python train.py --intermediate_size=1536 --vocab_size=2048 --qk_norm=false --tie_word_embeddings=true --parallel_block=false --init="normal" --init_std_up=0.0199 --optimizer="cautious_adamw" --beta1=0.9 --beta2=0.98 --schedule="wsd" --final_lr_fraction=0.0 --batch_tokens=32768 --doc_mask=true
MLP neurons of a small language model. Each row is named by its layer, matrix (up: input weights) and neuron, and shows model dimensions 32-127. Each number is 128 + 32 x the weight over its row's rms, rounded and kept within 0 to 255. Numbers have three digits each.
A block is one neuron, or neurons of one layer that tend to fire together. After each block is what it responds to, as a language model described it from the Wikipedia text at the highest values.

L18.up64:106080114097096180141117180148118146133158103097127103174118110094172147095154114139132069116116103144151068135068204121118116144149102163107092089158201089137145101172144083158149182077141108089107117163134160205140114136109141079170193136140129167129147110112140088096104102144151120174
L18.up218:160123144126168081093139167107099196112122109068083114149155128098127063095156136132086122104096121142134096172088155124166103154157094150154142137180117137023106130114144195091126142104132216086110137091120180111142140129130183083070105151128196107130135166101143188112111221158161067122
L18.up285:119051157173151145097142113080137121054050114136078147108140157072099146123153038152106137116157046099160074086165168175118168096161175189135117098171118155093181145099126147173137107131115164105133119099115123175128077128112142144096140085057190208130151134103107173177159097141148139221
L18.up286:107133140123141181126111077140176071119068137149059102108092163058063138143149068137114122149156110144139180138118154149120127148125115099136108125074148183087111090109156154183181143125129106155167133163095182120123095156139180104027087128105143123096146070182106117109173096084086104134
L18.up302:111182151096084128155118144128121111072178103082098131160088092134151084143136125105122130133117173106125121134123155079075172137106105124090103088119062181134159151174150065136063141077109152085134085077173097148171116147145153120175125092071097184135083149084109102113109095123221149174
L18.up564:141108127115104111100075076149145087178165100159185123127109043072149157142165064075104210133222119101167154114095084101120145135137099117117100113154105184077149153166119097140104105093115139127121115111180127125141132138112183129142175116143126137151164119118124131105159105114205101159
L18.up662:121137087135150121128083122113080162094157096132109110160098117077125118172187110102100168086143160098110145187093101148143174142099126137133177105111118124097181162111185111039107111150168144127169134121114173127105147095180140134124160094076183132103155155054144168129132123134162134091
L18.up733:121086121149161149107156180153142155139159090125036131125137086168137190077068143154106168152110090092156095149121116135138136102158195108111110161134066134063132130146102155147171151105155130128149133151159104140181151197044120095151117114105147182134147143149185180054132149150106074123
L18.up843:098078179114123061093157111162164158103151193150137143120091126126114131136188085163149160150146129136138153096141117172100147140136088070110080120130101173114122115134197118181136086093122108175153146173117116125107063087129151109108147139161108121110147102118126117099148125181131130189
L18.up871:165076107113124167078074136155151102149086103108075102129101143115163060183090139133136110093134143133137155078105133136148130169196096157037124161129101174151131088157155114117066137103116149134158064155165107113153146126127122123125173074089086110127169103058143094156080082149149065064
L18.up884:130119096150140134081115172110124136142193153130131108163106090073120132136111071119142081086138162134121115113153100086214133170109070072175112109134088187059134115115136060187124129136176148133178140113153180103153090070087179111095146138109140133111181121141170063084154080122117125106
L18.up1253:130092142144153144234149189093121118125129114127103141113152105104101134081135138095152117095119123155138092122165105107079117129125093138158122152138138172039068143182147115137118138130162129144110118154084129120126104109115129072170146150152159185109152149128214098087182093142174111153
L18.up1278:161116133149134186125140104156111148102150089051147116163134140179173126066108116065146088109149087127076126143177108124083072170209096152085119101153094139111115100142176122154114114131135150146112174124143084152124125143094133106080131136139103144121126119102126091179198099142145122103
L18.up1284:171126091139103151142059138117178134130123149168162084160097110162113138129132072139142091152184104106172079096085168141165153128182094089147101155158136131154078078093203148181109138118108100156145113137119063082130074126119158099113155107067087090094150123117131158093169091101159139148
L18.up1293:155052114113157210117109150143112095112169105104086115151087119137112101151125166177072111102147126110080113107175142075101141136163135090081167144176081131102126113200119152109120096080122141097194108146117138119123098149174117092093096118128137135128208103167121149157150093122163132156
L18.up1499:101108141184122108127133158113087161146121154138090174111137115162135130086081161184125178157121115094013150101113173126158172102129120130149144184119104122072135120156118148089097131172104123150147088100128184207139068126120121134117053046110089087095126140115095147091140136124199098152
Description: Table cell numbers

L6.up221:112143161097111155111094146120095111139140145146156168141106133095138134133187095164195140111171148180105146178123135167100150096114105146138137160132183118082101137194151105153127119134123133163102143128102139098141154113174147105148127154202077153124166111163141124112086135179131118115
L6.up576:101096155131145177165091149105076105164129170161073111130086132130103086173193141100182108118166105116130093108146182107105113128189144158067069197074118130200074101174153106072140075114145118156107187122172071080139140110086154111150071129146162170155117147090121162083085156149156108099
L6.up1036:118144089127124196102050198150132127143120076150105113106134149123166111182152129149210090166069130113167101152065099159121136107150119136096126195135152033112106113176206158156127143097159114135156127155139073180124121108129102154107095073167105105130131092139125081155102107135137104126
L6.up1165:118113051106089122128079153183138144149131070168160137168104176124132110107142141126172130109163107137101106140142150092167124138094133179082151150107109091126140149158210139126119035107113133106166151141192121130134133135126152109135130098156149156116153083114132107137144078092097088083
Description: Proper-name completions

L18.up27:127165108103135168116133123166106156104051098100125104177102124124074135150126087110158148132083115189118125081113148106129125124158098141139170095141130153136133147126138083074107132071091139116127112114137147180152109098131115090161103134100152183128113108086109198111093105167164108134
L18.up38:102110080116110199116173163068077102105097098101113128158165167138126132101133074098144146152117063137074126123029079152106136142140114127183098130111104102185169119174173072136135161112075133127116109117136121148145148170091146089136178153110180175164177121092119118115128131205146109168
L18.up57:116101134132076164190152178116116102102123123046127137127113102093093109135175099163120170110157128140112098091069078076127150132158116140117111097081113102154094128142167128070094177126135127167141103141160098077151125104133211085147142154088159153130106076130196118099126107146165138121
L18.up160:148156133144099106139114201106083111119096152115173143155097191124152120118088121175104185129175160144158074095155148091071197154164116083108160147084175082161102119150171131075092100115120146166144142125153104167160150116138154156113128125085114148153173146080121193113113080129093102110
L18.up257:103122106108147131107096134113096142144083095178087178134095193140189131105192125104124091118130162115138089102076137150137112145149140110164132167136154075170153128130154105133083140139123120081154063099122193161153121107048158167119141121165145183135097096126137170080163136133195103093
L18.up352:096117118147103147173149141098155132086110124138156114090119146134120163121152132107166079149131135121125101110058150103054071137120140135159125103119146144135115136109102116102105120120114119181141124124187068173171137126154100123035115120123136152153109073051155182057133113173145128146
L18.up481:118127128119138174128110149095096120117131156172102105131111090102115125120145134122038124156206091124172204123174098114117176178151132115110070147113081137123108113152118124164111096135136119123186127150122123111133154113083168093129146138118176136052125092127123128077126147123128106115
L18.up604:159104121151136182121131115142152169119135083095077140131144141166185173117148131073158186179121150085115169100087122122103163129133112124120114158052086131124108088191142117102101130061128124119149112162143052157144136143103123069069086150163181175168138095108146175079140123137202114110
L18.up609:127152044161185162127059079084121097150069079124131144111082113116108131168115116116107152169187077121122124171071149094046120186107087130071080130095087092096147094164166099167107121102115096134145125152154094118094159141076199122106176117087157115094178154136092088118099128095124129120
L18.up890:148117209072075118099139128110160100150098124131101133166103153185194166114143067193174131099095104127131171172177105140109127141134140127092095086128192108152170109151126136153173123103114116129133117161097109154127103115105157113115066096092181147069146070078129147097127099108135118154
L18.up1047:111134123127149120244102069155177129087160172048169133110147191097114147079079062120190056138127109158192157122184116087082142149100125166106141134110103118073113147120187166132145082097132141149105099116140060147210152125144179139083127073163177151093137102115137056201166123118109131059
L18.up1108:125134151170143163150136122093119132093128113122117130125146161112171156076140146130095129160156108096127166154189106136154125176150154120139123126105150139138104090137167100140142124089130119120155092099127076184208149094141174091053046136110176149070179085153124138136108162124133129098
L18.up1241:092122141116080168105142103186075128135044108117081146117115105072087109139175043124114135179173155078104117124089192143116129147122124163118154116135107100103091140095184095126120126133145130106138062085108023133188155114153161127125154100122145174155115085077110130089123148148150109144
L18.up1463:151153167147125132091098168105097099096123131168037120080128062133116165098165082125137117152155104113105091121144189096085115131130133076137111157100124175151118105138164105178146101096105126142122113091102115182124141108126220147086128078043156143055111153103197183154077064152138104147
L18.up1478:116115143068078190143094064151104117064145111088130167194126130148152098126156099127110179172129121104122140143129208149143109197119125152099086128090070117112127104109178117134118064120151106137109106151086101108176098121105112106127082083124207158107134135066156127135109090097169102120
L18.up1486:158179164127082180150132111130178128158155100158087154167192126093138184097110041142206120165131186098091091130149160083130121101192073172114071207140107151102153161162182089158217113124119135157119111131110110108151128135050177091134065137110143120119138080119158140120086147164115132143
Description: Education institution names

L18.up123:195135106125148167182106130132114094059150113098173149124156119077125175085146053121144141150171140126125117076082185098105137156179132124081152106091070131215154110190142110108141101180126121123113160156080152087206151194073146153076109138135134107144114133096143203152116138104154138125
L18.up131:114151154100114159153114140120154028103119087194135154121151072194127114121122160107158072131117141076166158129106112085112157170128101175079118165119079119124116193163120138142106077095111175178090134167156079078129112187107163129148161161138110157061141092078096154161161090135127014155
L18.up221:043114139177109175094116131102075109124130111160129108179094069059141106130148172159178087059127155148195114083104130101089153113128125108038142122106124133172155142151159113163145121160118141175139162124170135079103094099172176149140092124108149100080044118107114119199139161123112135092
L18.up306:137105159180117127117101139176143125146173155107178171186111155132119126122081163099157148183120091110137240110227173144123189131171117109107109115064103120118161135118102103136152068174088122122155140048115131109142150144158095107155107135159105111104105090075168094156089169084150096130
L18.up442:184089133105092116080133136133110093136101195091124123112141135098095113128146138179145142124127123118187149135139136164140133173136091108082080126100063111152177141097082147106146123018126140115174135098086143135192178118099165190144139164216147072103121148083186063124084100078132145112
L18.up568:085156182135075169134156147166149135102080168079162173136144115125106136180161068150136087122126086084106151084090130098043118150158077119095149142134116117125131129164116148116214157138139093153089169134152085080176097104159158069148097157098158084149081107158147223106047214114136088133
L18.up613:109128161158172158110051133075139183118110145136182114099141130111086155206180112125133081186183135109144108127127148094070138160137075148121133123088128121111152147134151119154155164080116137116154188115146093153146143144111119105126166145151138066134137078162155143138128094086132085149
L18.up766:108074127164124152075124133129119146089119150100092103070102137133120136149136031086109046181158118123167110089115142117134173193150120104099088141115154138146081139166147122201162161086127174117135121083083096133103135117097143124090095097091104110152135102119115153115098170062130079131
L18.up877:150049132165121194127129136089145079094112197148147098123147135104101167184168094147110111147122114083204138129098193168105159161149127134105210175169111087080161126120108159120163142039084132240137139160163156109090065117111135139078170121167083130104181156060113099133121081120123146085
L18.up915:169064058116145154122088109190185106134113133095121152182135092081110122159137128123109052068145147131152121147163155137112110118171134144140136158160126090158092139173132113158111110127149152124123098134137151088203137125131178127095121134130159143132140119147122063235093084125144152206
L18.up1149:123139091143109108120119107110196186127127220127191162104125118128180165142116134118129131125142153206126156158142105145104208106142125127091079091204141137107168153127128125148130147083114133164133104109120157129171131158160205103076132102174121135109128104077152099181080157108160130137
L18.up1177:136115087069127143122099127158124135085111107161138094099083111155155195164159118138064098133151077132157160098145137117136183116137077163187134080136140121097152116138105106115182121089100107130101111109164138116107054127136119157098145062122142133049206127064162146142161144132187141117
L18.up1289:141128179110112150110156103057086144025111165152124191111087107161160120158074053124087145184093124130152167087158161126132150095128159160139116120159127191124137118107118112137138084088150112139089149131098091126148132127057146129127176106082097111066078096075096090133099157151118092172
L18.up1332:136145115106045163139086088120162146121146161136155180188085125073079108137136119134143131155125149097138117128130155163174102102137153120094138204170117084099096112124110156155111112113148114151076124118082141129098158122105110181060109099144149191110134111157154138144140132138133130120
L18.up1341:066132156188140121125160125110126172100091149123109151079131109138113165135092087093165114162131132100137182109133152104108078163176095141130087131153139117092109125152114116165167163155140152086172198083152142093128142175097173064142167127154161138147104040115111143141062187114135086102
L18.up1356:132084167139132184079068127074174130075136152160155117158120167144060160165169121126149083165102155195161088142091118094170179168172117143087160152132056151184125116159161100143112111118096117146134135075147117074143106145081133093030145085161118118111106045141123150130088126095141105124
Description: Possessive apostrophe

L6.up843:122109108132150124181126180157107158178073130086132239070155189137113100127083136127097143177115209154100124128106131079140149118110122098155090186088135135106149152138130144107167123139153204105099141096114123152144116181145118125149098120086058104128126118066143124199138137136144085090
L6.up874:090101104098157111102105128157096171148110099112172099136126135176105127165110172143133134167139194141100093170139088097160101105111129119135115060128131117173125124122078103122134131162122177097158181115108152085125041169141091127126116117125139176138128129122149144172128099189140043075
L6.up1217:186093145082194147142089145165107187113083143086110100107098070145137120147144130124146147164113133131127133097145135120148103124137119167123113085184062151129186160130119172082109130136118157095094119089122120106154100181104074141136105101077098192133153093054124167175163132128105075042
L6.up1477:130088095173176166192124096103124151134123122106114177093095111101125135164126142113142125156167114137132127079131170106114142117117187140092141095158126180190156132156145148071119125128104144131188123169123140114154108095134154101121130100137108138066135107051089167134147140069140120027
Description: Mid-word name fragments

L6.up93:126152144139116144147136104119123127099089063077153071161118168125109144188160055164179141140118123068153144111096113046112124183130083155156107112085094143090120166139141138044167182114130152136125169118138114117134113097160121138065156134102149100122111151061081205112153196111123118142
L6.up176:157141148186108109132114152132137168112152173136105143149114131114054136154169071161150131140127097168159103064157135122170101186129129190115096100075150118138130127117171134113124164118129123140144112130095138176135160103115105147094120145126085093153138171122080153191139160080174141143
L6.up307:130079181121127141130125135112120106097181136211097131117084148167114168118167172166154076128177113127142145042107063104112148144165144149126162125211108122152157121119128176127127136099174108123088110101152157135127124130113130144085167083107193150181159172145160146097172155163147118144
L6.up1237:157111156143131112161123183152089171103163191145066138160108123108111160124131037188131152100119099176107186087134095154126110145128121065125105095149123164154179127093211113126187158080072117161126106113087119200155093164113153127087118114120151130122141162134145072112193161103108136122
Description: Mid-word fragments

L12.up965:111174116115121176179127155071099083066100138090075077138120132145131142139163084162119167087137167089153135144067113115140123166180113124111105138079113086162070121195163120098129093150107115154128123152146074110167152121110147051109210124119104192136126124070080187132114118168170115137
Description: Biography education/career phrases

L12.up1264:156093168083126168186069184149118093095164144132089143110127139091138170141166114110167129160124158147150152088137112105102171111127148087144091172187094163166084121124116140126117127098088152080116122124166130126147114164106168152141133076134139159148158126141164116141137129174133121149
Description: "an" word start

L12.up1088:155156160093105197096128085123093046145137147133111110145089137143090139132185148165144126107098085123150201125147132091087191185154141183067141112155076107130071115140122115125168103063057095153106165144182119106131126151109148153091133130118102135121100082091084160147059130136113112079
Description: Possessive apostrophe, pre-s pieces

L6.up415:195097135152181171120078167143120138176078154116126169142143167123095116163158188175169085142147177115143125103107136152150145111131152142097123112106155080143120129140176116093111133104094129152094123151127056116198093190114131133156161138102087108125119121109153135141117120134117122089
L6.up1111:169123168122113173163124129145072163136131118115134109148156130125132122131193111192081079090181091093130131067156174086097119142174172109144085090172085089168152173172133085077152119148062154119107161080176130162112087145142180174127094130134143181117172118090173121151181111081136112131
L6.up1224:190073165068137167184105162162153139163170164139118165140096111109138156156203167160123135135099127172140129131125141122076132126149151093110162140143106139167139111135138084102152090150088129161132146156127152129133140161127187121067139065073149167134172128164137061162100126106135094130
L6.up1506:173117127074123179158108134132153125114092128160165135091116116123110184209151133153121053078097141106157180097105145139124216153122162086123108100211134118160088122116101113072191087168122120116098148088192169138149125188094164163118164092073178121089181122139149145204113139111139095160
Description: Mid-word apostrophes

L6.up110:174070197154150106173127122144105107107170115174114085139131146198109125083080086123156074123159146149098174097175133124121136155158138114136165144086162095067119194126127094065111100094132184137081065108121101154137082155115114144109061099147150147142097158097092136113162127118186117155
L6.up119:091090124079136109109140128089088118099150148122112176149123162108136142109079165141122175149154112117125110115189108173072172124115115136140151094105126070112136128121195120101093094128225135109189096158101094130080056056098154085119134149103166139083112157112136136082153147132128112100
L6.up597:119086099106104113082125076135157127103171147121120149118098135149140175156111116102145156204108077215074102089151164106152122150107151211107150135130087137126077090121199127164155124119108083191159113166169079059151141124134097071184150116139116085073188140068132137061110187096172146172
L6.up893:104091122102138094110135115101096064144191166071115122130100154078121177144087160080129083154147125137089115080118145105142157124117166114133115153078128142152084105115159131099110125063129134070169075146154098083158087158143149094132138131086109089107157178134142147106130128124147137181
Description: Compass words in place names

L18.up2:110165102171092134111158209106134149113102128107152106089153119109087092097122141089151144086088133135152158141127165107108140211136107146074124149161106209097212124110140117177113118187070172086155092155130122155124114071121130131101048108119102125177123084150120130138110176121120074091
L18.up100:101171124154122150115100138124110158093129078183118153131106117079132181130123196135165143139125104186084147113171159168136128082164114179110113103146142094089204125091097106135156122105115144099118124099151150152174056118191122111091111069095119143072178085148116118124070145112142117131
L18.up122:126214124135121113158099172176069108091124096139186082130101169137192146150113167041120157131153179105111146179154082156136112149125101137083180195146106056087168124134138124168153150152133125128136107123138169157103095139111152121069150170159176142145144137136099128120077140179189127117
L18.up188:159160147186115143148110196175183161099115110107148151131142180083087132126092144173095109150096154112087172136149080159146134138159057155108087177135106186046078139089140138135092119125088149094155143151130214137183144135178159130115110110098121113123147096133126135092049213125140120168
L18.up205:139123138154080113135123163093060064157157083098132203137138123092124115085128125114053127118170140080076169149172113136114209151136099150129121136139112177116070154156186186109143143174100122147138117115116055149177089137138160129118060156065095140121102125143135133086091170084172118133
L18.up220:100140158137110163155131128185158153098126135060103132148143138163151111122100136129174159116128115098136111124152163119131147128161114100108123118133125138062070183119141141105166101141113128075113156123104140155127055110142128124134067097127103115099155093105139165114082159145139126121
L18.up276:158170143129138172144121168109120166154139129120049141111122133153129196137074147135110161114107099116106156170100150141111099159119047129138139143106183111163140131093126102173187124124096127109123113124115138081133139110171122090111078094098127140157137135135154100131103155166133111124
L18.up293:167088126138096147165152116106101146121126157124107103109131073088142129139111181089197128176140120180148193162100106149118141101165094100126118170131154139143160161118159063154151123127103116105136190086156128128135070088134173143139154116142135113128154105082159134082156185058144117136
L18.up496:112133139136084140132110142125072074112157109164158073122116150122128127111095070123119154119113174146099111152177135083079132158143093139102041081170126184078177134093167088134153142109166127097162101126145093121135130106126118112110128114166131097116099059116144137158093173094081114148
L18.up514:136139147176127154169182167106077125181092059181136133116084205121131156122137142162145066101100125091098132174149187096191132102153062148140162132170098193073146126115137140117169076140100133102108115144104103085186086115139099114071080158156151116112109127116148141174081156133100119139
L18.up722:191113159097126152134140116136099138194109129159154178099114129122107125162147079118135035098174122139169091118114173106044062121126066093124129121126117180125180122125125099132159056175169131106128107073115123103164149117075120153074120127136123121132101097112100111110187215142121148101
L18.up857:080127137159066142081059108123128140121132143184099112097116170131132145101118138168154094109102114116090100156098124100078141131185060163175125221102135148143131130112100142196177095188058117173128075094133160135147103085140143133163076121095161081136157129119111115157096165124145129112
L18.up1100:062123171136103111190164176132022098121059197127127097179093140171178068101105150127132088155082117098114167113173158114148125142160108151123104135184139159138087093162120119119145136167125093126143081117135119140100104122175095179158126129071126102121103091104106143123056163091180115134
L18.up1120:106085101113182161120118145159091085124084081094120120208106168118134126140162093123106098108071096109107130134124172048172112133126104143115112108150153119125214119106091125181175095102082129094177114167100111106127100177096146109115065108166155112153124054166147116128045146150150115131
L18.up1125:157071134166067168119079070140136143116130134123153115155108097095143103118112151132125127104101200154139158108116106156085131139123092182131111163142105201099091137117158048166129069131102104136122074135106132068139079135120153166150158070123065128110144071126108098120114149116151114062
L18.up1458:114109142202172137083108144103072130091099119112100124158159136102061178129105162133162132106087131070153122065217125120117134109148119146025139168158144097067140143082146116143144084119145136177159142168143157110141114120164098161092151070141133121128109105105180150080114154150106095147
Description: Repeated-sequence copying

L12.up1459:196125183131138146177085106158082138171121126101086102106119108064069148137169060095114111142161092098150132091105115102148089149159105127160136070076185136091156161136122167111134161127093141122154141072115124113149092094143068110107153125105176126138113175107147124142127057156200124088
Description: Main verb stems

L12.up500:109137128069097182129144113170070112110100137130149135125123114086088129095130129153137162100097064114112097122104160053112165123156127103066141124119167177076094154107107151121166127149134154087120103100149165169085108118068155095165108134085121149209106099157148129062140167175145107203
Description: Mid-word fragments

L6.up199:136095119103147167089145171113092055146098103165146128104064174116149106144165092104147145069156124124135140125119117131114126117193150153144148110165119157121168081143128187094117120067154153091186117067119068201146083136150103131044046086161151173123191139133124110129137081164092113150
L6.up280:194113065133160170076137138111103104199128081080107118135092076093217112132124118108128109074149111097095111167089115203111122152155080129165111152141162157141142130122150171128161137169119137109134134095067134127137078133145131119116111135096154136148126151123125054190107121139107072173
L6.up346:171114146114153118166131149077053137108108114137166142112045114058150145183151107126120166116130103137070149084136096117124138099153097155135174106149154112090155076187140156122160085151132113147126084173128096087161099137085146151151119138169181164124137172080111076160129114147147126180
L6.up385:124092109092116157148133111165144076147107193132107158090166138120197102138148123134152137124152184123170157089145156168095149189177151149122123171108134164100175118158151147089160107111151132137111072110094139141156088162165138109045110046125157145076235160086177123094156143174097114150
Description: Numbers in table cells

L18.up35:149135129099119147147133146087164111143091167136113156104104138115100114143072095118165138123119117170184182076085140169176161143125130118164098189141138115114174119109133136123196083130137150112118157197132173121182182119032201126119132057106123159102137097182190151130161195212126139111
L18.up47:158185064091105142191070080087117064083136195133138147132058119114116095109131111143123154175168133122180130131141087134115152125149150108128119105123123158124147158134142093110135085107097142118194165147227172091119087164128149107076071150114143126115162093102155156097089182192146142179
L18.up318:194106114116044152127149117067147149117132156145105141165093120091096119116145125107153126133120139140115138066113119061150060154134141147161100189127102223180103179142164136148122059152136141193142141155130163132146140152125142145169151123149097142221113148120106156167130126143127096140
L18.up523:121127146114143119203067157107135121127131134131123119189131072171151141108149153105151117134122145096137136127133114116062140110109117160135075116111088216141152107141101131112163081086109138100138120167165115051164097109115079096088099118198156142139154111113097103059157139075176155176
L18.up583:097127132150076075102117166187127108112094118120076132138154098183095204142139119150160081079103149106182123099078106106148109125167080154068129164112069182141092161126089180134144111132119149109158141101152038152159117101108135126133185121100117189109109133112145142124184155134150142129
L18.up610:115124074189080120147137118101141106165098163166113115155138078115074097078078168128117129115129131112199135112067063168124140114158108112117099122111084163131114141115139124116112103138063115181102163154079166097126129126144177103137155131080133128155070109113116104108116167158105163102
L18.up611:133063100092164156107107142123132100119137105137158160107070071110132167137214133150137148109112105111162193117140094079083149136178092179079159161151110101107117111119154131156120123101167122095131099120126096148142133161062126130118141129152154148148159104171116185109081140188147099136
L18.up612:086082136128132122132113170141121170165076141128101129111113120091156157182156120133106157152158180123156145111085141133099172165132148132126090156151102135088084151135124134130117145116121161138132129134070187088206076100111134131105124144186093147109106160111159108130054122074127105090
L18.up645:150160074128133143105116130166169117151142100107118116162090128114138160159100112117166164127092086131115146116094096130077157141155108182040093120114097110114161128096125117110142154110116123136081112175074149079124154150111144087129122064117145131111174083117164209119132127152180109123
L18.up709:152144146141132148119118124134100108108125169135046165148109126093135148088154092142120122112157120109090157076166100064153133182157137055084126122135118179119170104151114162114157141112133146072153126115145060157108107160092143100176149136107133106123172127127150146092187151110114128134
L18.up878:157130133117168128140160213109122111093137131182060140112131131125115202143164088180132096133066115105105202144130133123122140100149157158074154175128123103152152145074112151092088144150130155205150086079116166193174173097136065108133178066122188112090156130107105147117183124160148118145
L18.up920:175053148072165161149109118171115128138173136187068134205097084129115134180119207121153132145160143133158137164179132125119143083127140162137110135118085116152171135193142105098171126105137115138141064163129171092083093145156107114117122122117114134143143172173086055170061063092201123173
L18.up1072:144073171146129087185111083130130086156110184077151113121071100140120160148128162120115142136127157154124089128161078106115196161155129158048102219139124106147122115136139127149125148122141102139147145095111140127100102146141102095091178123169137131127110125104147171121114156148136095130
L18.up1117:136154080098123185147058144146137108131137129154179167119126140139125119133114107177097091098134096147133123141083113139138153119204132126114149146069127043129121176178107119091107073129123151184143085108133149111134174118105077100130097149136164176157143113168110185108180139161130118142
L18.up1277:117106103088161099125097077112129086112138154173101088102140070120069110178179139154076076057159136098117156070135178143136151144140117127143138118198103148102146172127125112092184088091128156149176180150085131078096128131139125057081145114079099095079118101121181087116077078133187133100
L18.up1473:114135157140126206166108183087133115081210119136112166203157091064132182148188149101149127150115145099171195121100081132102167108092154163103073205118142106118127151127088164109190140078148150126158039106137140160163135179147152073153191062106180149089083144113195115126085145150126141103
Description: Article "an" and word-starts

L18.up214:081098140138134064088118105104154067124123156121095151143104137065103086096113110118135158141155096141128155172121110085089150170099086124081063080138107146123168141104170098098140093128159137109137169127120184164165179157176110123094170086121165139082065153011117119135095120131143119132
L18.up249:141116159091091143129113099151099131091158153164127122132109192188127105109139055159136150182118098155173175095116144165138165118123149071177160150156126136098099092156127167164125114110112130136092095131110142114132077155089133132123109157087107092146156117168146109089140071117100119152
L18.up307:154057154197142116076141198187124182104126120129165124161083142085084128207136065092147174111137091189093157120093158191130149066155153131115158125114154111085173093140130143117128175151133103173126154124107104194120071134129164117119169109144125112121140152134072118129127192106073129116
L18.up332:103071165158174125133152121074082128099099193135109117089103171122125071149138146070110087159102144182097103120128166146137165136082129109101139102127162155121134094146120110122077151154130127086125127136078156114132023111156138129116163173124082112153143115082076144217171096135146098094
L18.up368:173119114143061171174105142075129162097126146094202164147120088100130133127142122171073117130161101109146135168148183118113116114116064141108127136058036143145180151153142109171123161058111141175151130089108135138126094091157163136117181094125125155104177101106125108187102123108167120115
L18.up410:154063169118164118110088109126109128164168143132111122151132151136154125174156119030108094136093120118092121140076144149068138121145111144142107130090171138124170129106111145103128167136175142144125093035117104148192127126129099170136136084115141129159147161097140110117120144101153137169
L18.up464:124077106120094122108074145148073145049138134100185130081098167103105088151177075154124119160102131111076145115136141080136104130119132148091188128088116139189089154146159121107084125173123118154119062053156115092201132109126098150089148185104130089141152068090138144098079114101132160158
L18.up470:112095154150182196129126111031085128123130133168074143106077073139146081163061153114110098139142129132193133171102122142085156132113128097077148119080137123166077125153103125096152121080148125133104132124068194116120078156151141116094123143129217083102145135151164049100130059107144126163
L18.up672:197092188112115141124169111121094124151073141184136109174068087092152075120141122136182117105076142171127079113177140155089132107189093159122123094102136102128133075118112160079142150142137094145064157124125176118071120111147088152088076090138150129120095112150086149112106104125173134141
L18.up994:104028178140138135148136181134125217096100146136098122128139144121165171153178083147163109128133102137111168180125131190108138145149088115127096070126162148124128110175088137099150128099128116164100087097117110133157112194103171152132106121140170117122106176135147179126138117125146129145
L18.up1003:134149187115148107153135143114088098147136131105094072135112140123095141122098123131115132099136098132123174108134090112145114147121149170104158119177149187142179159147130113121121105082121129113104115078099181139114031094107142138061131092110166146088120160132098131141136121161140123161
L18.up1190:122103169111140164071124148156155133130097122140108145164086081127089114108103081108151165142133109094161155117088129156122148162161112175112155108146141138152194151130132143119169134122130154122123128135096130096106190156139089109090121114121131083162099152128086145169097146165142062133
L18.up1327:154120157156150140140121137117103173114150174148120087165118118101144188158150050109118124154135129140084166152167111153154124104132138130167153108084135088093096137134164166101129155141165130182108115077129098151153080116086133125086190125115112129127131143099107154090197145120114136181
L18.up1328:145139187116041190108050097126151078105137089160105076124131131122124180096148097127121096167099122129099137117099180144152113129138128107101088108112154169128119146186144099159153128144143113110148131110128107114088107175140143113131062190132194086064094113134133118123088110168144142175
L18.up1470:110136141112130120158093147082129151127103115150075109164119155134130108129089062109144073134125113144133137122152058146143078137156121150160124090121146169141177116103147149118134108158158121150100100077116117153130096114123094103103127161108194144130115153102114123130177112170185129151
L18.up1521:096084142166082112095126175121096164112083104146116167107145164144083076086141020096136110176126128103104145116138084152045094119131165167155193139146123129101185162128147091125185170100169124182119090152102160143162113098162102104124082113173115090155117133130145183106134156156122106171
Description: Verb stems before inflection

L12.up1245:149155134092145144162150101131151142125123039104129116177102202137109115128101117169169106090074084118061154110111179087116132098136175180163123127139102110082100089155133168138124119148124107119176106095130090165123091136171124155083156152116183147125141144097117087150072124135096083108
Description: Two-digit number tokens